Part of a small language model's weights.
Size: width 512, 8 heads of 64, MLP 2048 tanh GELU, 30.5M parameters.
Architecture: LayerNorm before each block, biases, tied embeddings.
Training: 901M tokens, 7660 steps.
MLP neurons of a small language model. Each row is named by its layer, matrix (up: input weights) and neuron, and shows model dimensions 202-297. Each number is 500 + 40 x the weight over its row's rms, rounded and kept within 0 to 999. Numbers have three digits each.
A block is one neuron, or neurons of one layer that tend to fire together. Before each block is what it responds to, as a language model described it from the Wikipedia text at the highest values.

Responds to: Subject slot before verb. Tokens that fill the subject slot just before a verb, mostly relative pronouns (which, that, who), also plural nouns (members, troops) and pronouns (they, it).
L4.up1114:492434516415531542526499486417458469512453491482513471549526472497505503491473470449494456510478542555455523546545551511472519486480531458509543546464539452485466471462520515474471454538482469454462569487517593479476538516488434531467460487508440459507482528493494499536515480500467647555

Responds to: Noun post-modifier openers. Words opening a clause or phrase that modifies the preceding noun, mainly which/who/that (the cube which, a post which), plus "of" (districts of) and closing "=" of section headings.
L2.up1034:520491561433557512518518463521518496545507504521513421513489533486513532479518465522554481511514469565518554491546500468496555439530475533469462531464555486515510471493496556524409451464517447528535537442530538533479555459525411494451497518436506489448466505507531563519440500486484532494
L2.up1282:544500428550489542589427519500558492459514517425521415500512491554525595469473441521513546568446520517464463581466496495584468528557545455471509498503536496532473463544502566495482475501441474515470493459395523513443493548479428465441466470463489524490506539425519516505506485508516561563
L2.up1424:456549503446464520511543475428386413506512567543469503492526428489538524529509419459500492472535530538450559574489486498488481504551436484546560503443513510511496499450506459530462497521517481515528586580478579492415392510398434594509485483460524600479508542506536454475504499489505516444
L2.up1509:475445509461461509497545515448539518588525512498533521492501510485484505481538518490511559441490444442476554592522500549441518547509500520518502491535547446536461464444533549519491476496498525549513487491536496520486473512461517470527535544532519530517518459519429471512503552437489568517
L2.up1713:581483495528487541505505508499521461572493520486495445495527516559591536548540492627456508531500503516516493541576512481475499451511504558449567497484502491464379414475577494467490480552521461485511445517539485482408479418445469492478475548456544504500496528477545563545608511473513536565
L2.up1728:523471477518488516556490476487547492536547510502560476514490493548543492473555481485514540453532472522473465395521484485476509508488494520586568450523493485584521508496507426538442473593558513510534479531523522452529460568531489528418482511468532435465553438527450461511567449527546530487
L2.up1755:598454469464514515508607465456484448507519463467506540483468520472531523517465501527456506537429529546528470515505462435550519438458529496531461467499555466558489489459509497532510519527513504435435586469459494469442467549453443484550555494516612508553452468555476505511546495501541499528
L2.up1842:571477528499496549480511408446506446465490480440534475546455506479488546516498458563479516486528580498573464491554533537493491441528550543491461461450490447494504478539525541540525500502566504478549578483536517434499454597464456559460512536494532505455495467563552515450502517420542530499

Responds to: Plural noun endings. Plural noun tokens or suffixes (-s, -es, -ers) completing a count noun, often after a number or quantifier: three groups, seven games, duck hunters.
L2.up362:560460478497526534497480508515427556555519501518473467527527533538525527491527560540386469535537605517482562518578517557442558484571521519551517529448428513483414485515491413477500547476576504545523571499435525500551464466525474494477515473443449488549566485419531533496539457487464530544
L2.up381:580451468502542500531501486493483523493532524510504444582565515421525497425500504426536548511470564495473498510543554507512460533505600506428524531469535489469477449504467508514475510509552531545456562543530454548465517507515556414493463470466533521580500538498456578515507547548381472462
L2.up519:465488500493410515451504470439517514531593529593557445538552445483520493451491486523502466562455538450493558568546472527448505454537496508512511458471480488435443497547469507492466475543532471499464479411484472491481496504436449506464494467476523525506469492540475477557506582514550463555
L2.up859:500474471476452490469500518543431512581502553502477488449478445508474524491572531489490522505531527506501505544552485470490538556414522503467510473463471504532504533464493509533547496479585444463520530497494522573446463467515502538505544457448486511460500474438594540507484497518529488477
L2.up1143:458549495551376522519511494473452512598555488443478536487450525482415519497491538448485535491455483529474476566523422512584488539474517483464462472485486591461515499501489592514488422522469481564468555501526484518482528555512525426535539543465489501441525504473504526484460492440545501494
L2.up1408:458430479484516499466535501513508505504466545463454489537506500535455562486491592535524519421580530506510438434488520448474485427523536474493502485516486448527476514513526568464498525448570501464542528447461545531483522499529508538449448490462483498501548452482518518498551482493433518447
L2.up1468:503498494503503520502460521540444552484507488535464500552571403503582494463502530479499501469518540469492490478560461497461499434460558450489433473529526484460462531451419486482511546419527435511566589515546484586503518534515503428517482457490425466500534507459455461449548563461479499470
L2.up1573:437583430519471474566460512510476548513535525557533426559558549547529486526539504442447514549532528539478460528533525523539541536503497453477450485509519451464507453503490549537479485503628476477505593474508446500451493438569534508524453603497479573509505466486483533508508499504545554484

Responds to: Infobox and table cells. Tokens in Wikipedia infoboxes, stat tables and list fields, especially years opening season rows (2020–21) and field labels (County:, League:, Postcode area).
L4.up1748:541463492449488474519600476493477526476394481564504482491475542534523487523469506524532512492541456549482561525454467478544474494497466493558548496483517484443460438499456470483498484504556564498457414448500502444600469435523543474507488448599524495517557503571486547463504507433531451518

Responds to: Plural noun endings. Plural suffixes on nouns, mostly "-s", "-es", "-ities", in running prose or tables, as in scholars, brands, engines, two days.
L3.up615:552553464580517499474459517481465511506537551569545528557533490496466523486523450457533506504488550498492493583521581482610498503513511559518481502521497460458512401441480450484468514475491477539497521392532488530507552531496504523390576489500619508586476541504464579499507439444493513527
L3.up666:535511489453547552461487517443472536487467451528469460563532509505501487467498516451509488509513538571486499537529552486527500482476603565507538551500552567542496509494520395514529485488460476476480516553537489471503498415518451503476486513580475425498503467509531479474519513460420478465
L3.up949:434542501516525469444612490514475548521512495468444509493536534468519471515490519542525500448558411474491510575487532450420532546465541508489554482494559416517436510485517449454516427505502485509445537454493496509534488496539562549476486538510498496558532578525558564525501508527487470498
L3.up1248:435527416536493487536445527477527543565552512494525492542499491432569503429494456506488505569461547467536475468495501485474521383430515483466478468445498448527555551457544519524459469462450423482500502458525497444570498490538505452443496537480486458504512451484465601512516568476507481572
L3.up1721:511462527527541476460490512530434606597516595532512558571533508416476525492545479483502490461505516472433502483480492614496467548508465571531541456501479496415451405460537458448486491513541476446476525512545487521511512497487497514465566442476523453490510526473509422487531481374487442477
L3.up1826:504429489542416575446485501549415499474516513465495490541439524458539467515405513532480486469505496467489536505528493511549507469548470604431477476485435543449567486421534503469485521516529487541501492517500570539508494500524494550448505481438456454433535471477510466551483506519452558546
L3.up1920:472449440542427542459445473530525462500537464553496609513449464440421501535502472414486477499558497415466405415504529520461462539564514472547545511572552497561511518483563445516489426512482555471470587448502495507550508506468543520480541502529545492542515521496496566506466549445522488482
L3.up1962:491497502575491516488475544514404573590471511529449516552536428474448544561471582448527517512502513599520530481562486476468447535499602442500471485454445577476477514478521430511464508507531488504487541445571490473523493452480461552447508485530474522482522503474486479462542563480466495597

Responds to: Clause link after noun phrase. Words that open a modifying clause right after a completed noun phrase, mostly "which" after a comma, also commas, "that", "who", "as well as".
L3.up134:471485510475492526526526547498483484558502512455511429449436471552471562458520467560475560526470517531565479538501497552481461513531548514525502455585444545494456496528492502534442479577437483547476462483496585489434499501504551423568509495450524527397420561565562521492473462541456515537
L3.up1016:534599461447484558528510572500479515499471529498469515568520454524515506454575532536409523500495454546522526451520500508485522535482512459517534524472508556492503418415511564456512467496499536530513496479508477493495445466471473504504533530502435479477504482427418541496536463531473550564
L3.up1064:469420558573499487425509526546473435506511441418567500466504507496499535408428500501465525449486459499556519512460503522446568456502479517470544513438459559491543509467484505476454554534424477514521562453457481493475409483453499488493606469518502578458445510507551513491499514496410508494
L3.up1156:587437543494538421440523481513541436499464495531457534427554535516490507469490481434393522454484527523546435477418501478504576480526572551533515564484462455541484527508495514449551505460512500457511455541500469460432461440508487492486573504550487491464443545531524521491441523541441552528
L3.up1286:570521575452583572569579480460426510530535520476457541543491539508522518444560492480478474438507513468510530506477493490526445513438553518393445501611531539473509460538470545530407501492524492525444496492467472468506484374523504575476547508462475495470475565488493487540475419471485520549
L3.up1436:556509495432488507490524449533552469492507576546492457447469532511511527452540541491434462533487527492478437458470471523471472486455522501538528435517551524540509431477479537448521504521427516516564530538528512551475454465465428494482606595486498416530456470504516485509505476576479497496
L3.up1493:479535476508457535501483455525480481451521468547496463495501450482475436499510447456495564529520502416544471536517473540452558504492579518545525466506473484536428526443516448528461457597481633553479543501521526543484478493495573480378593518513468452435448532512482522485554504495550514495
L3.up1650:481508481458514510463517461502533466487517542438462535459454412595559495439495526517528503509469489496546502472565511552488511471455519551510548510486569465449465469479496454511465553586449488550440546556536455547532455442551482495499549510494520477517488474446521452515499562546504483551

Responds to: Plural noun suffixes. Plural endings -s, -es, -ers split off from a noun stem (exception-s, unit-s, bus-es, client-s), plus some commas after nouns in lists.
L4.up1983:546537504525479532472470502503374534465503497570521470562567470481615573448480414482475456454501511528463522535508472460540434488471531499408437482507483507438451545488487502494497479455455424489473529468537438490461567478554442549486507541480462525521526484541488486550477546484467534567

Responds to: Wikitable cell boundaries. Pipe separators, closing parentheses and numbers at the start or end of cells in Wikipedia tables, e.g. club | season rows, squad numbers, climate values like (24).
L2.up773:482539491494421504528583548520479470549533501532511512512507456490432544460504565535521490436570481483558405471445471486450553448501463514499367533546443511473550494558501575470524508506404516523500536519509501519525499537467486504476568465526462406477544509444546509544451508469462538566
L2.up976:493452497500499526458585503544501502528442499550427529501499483543548413539525520510556526460564464459454514477513524523478517504438441425517462448545416506510389455512530474485501491540473544556515546495507481548482527602498526487450554531520495511497498522445478540588468602497586548458
L2.up1247:420471542496464514464522527518447507508449460517475475478390571632459459491455531472527469592487545497443532455570436552431501473445533498434505550529467545483548501501506528496519583437542500485505492485478534501401516544538514529455503550504451439539504507500480553501561516529514486547
L2.up1257:464486559486512509527537513500479408460483467527430490544436519556429416547489540443474463512490489455456524472546556531452522493472486402497505493531450501481521495482501523489567480508533524498538551579498511555525494479435539527486524482458510502492441497468529575510444465450491469515
L2.up1320:475440572531497542547527520512511454461503457601471467508564504511497492504423411417529532429550500544489513446537432542435564480488487443470520501525492488472520522499510536422577575522430527523536478464474516488428455593489522516484565483536463537470485505468490486528448643415466498510
L2.up1403:466546563514450478461543484530554517513503486578474564469498529503544534492472523519407489492560463466520489514440491476455443454541534524443535469475531549451517447394529529465540538499482525517419509511532511521526526430523460522474510485567483526556469503530477546465503517458476474508
L2.up1634:509548502519436530471515390552517485432470508520477497446461476516515442529524473531476475448557474534546469515484472507481524489512457468466513547500468420418494492485475507542568541471504561546565504455531499494556471503547445470473511509480556488467479545518489506452459451495473466506
L2.up1829:472413521564472553506420514515615517604440445491506518550522480564470474560521536500577541562484531505464506523473463535551566499496485500488457440474464480454532494483556471562505516428549497447492512474552521461511434488452539419476582482547460500467465467465524505494517473459520529495

Responds to: Wiki table row starts. The first cell token right after a leading pipe in wiki-markup table rows, often header words like Year, Pos, Season, or row numbers and pipes.
L3.up210:443423536604534501477413522482508469476385485530443473460523469521586501549503515472508536521570458444444482443458483492488544466443477407477524490515444506489490577483464468523529466458493524540504461458469442529539531494570516481567514447501506495496453442509508521541478500427486534550
L3.up451:423423443540573462484498478479450481508455496492459539519537491535564503574506464581550528479537493436478541459516542482389457526441420488517470498537484526507521469470490498510582485491451585436482507457507584513462470581460522439459490464519484488526463516501485480508458485454459531464
L3.up691:566458528559530536496438452485406502535409479468460506453532424526544531515482436497541578571564466533492519475513442460505469522453423446456428484553497480499489519528490471413529496524486502527475506538506447479530480556446480517482478492492502476508496495457537543544495565406477566546
L3.up899:505401534550524523484519531476477456488482530533493513537512528520574536471511521501547583445464409421471483447541518523476476497471435486558489475483522477504516489532503494613530529465461512498482526489499477522498407538507464476359481535554510487473471466526504467523469526447495476507
L3.up1134:482519477525514464497524522456436533526396459526491537529502447545567532489484598501455550495609474506464441475501525527467457428470418520503425475550432483455550460541467493486544490430478502433476457513506461515474547534573621477522512513524501517461483529488564518445405604529527609471
L3.up1141:452469522492535435440474431537494482469402522505503480516515474507504509575420515537576488543551460430388536416536495495465515447439489494518427512542451475462525466473457501452484419427520558478482496482575523560487452562485493526521483451465445531539505494505515532541464530424549522470
L3.up1227:478505473562546492548523450486499499508499505497508491535514403513496498455537461511470559480490464496469556505561488493474495511525468492449523485511433511521471529535482547488524449443554499501448560549511462438540493450457492457512516527521578477534486492474542456482427509487522581461
L3.up1239:465472502545478590466501498491471529494526419512510494524561519475546532511551556500485558506546573526447543450578492460523499501465517518506518475473435506500567479527538522429540450408485507531419520417560437448528555532430477534540468540491465494481534403512505514498468521491418513495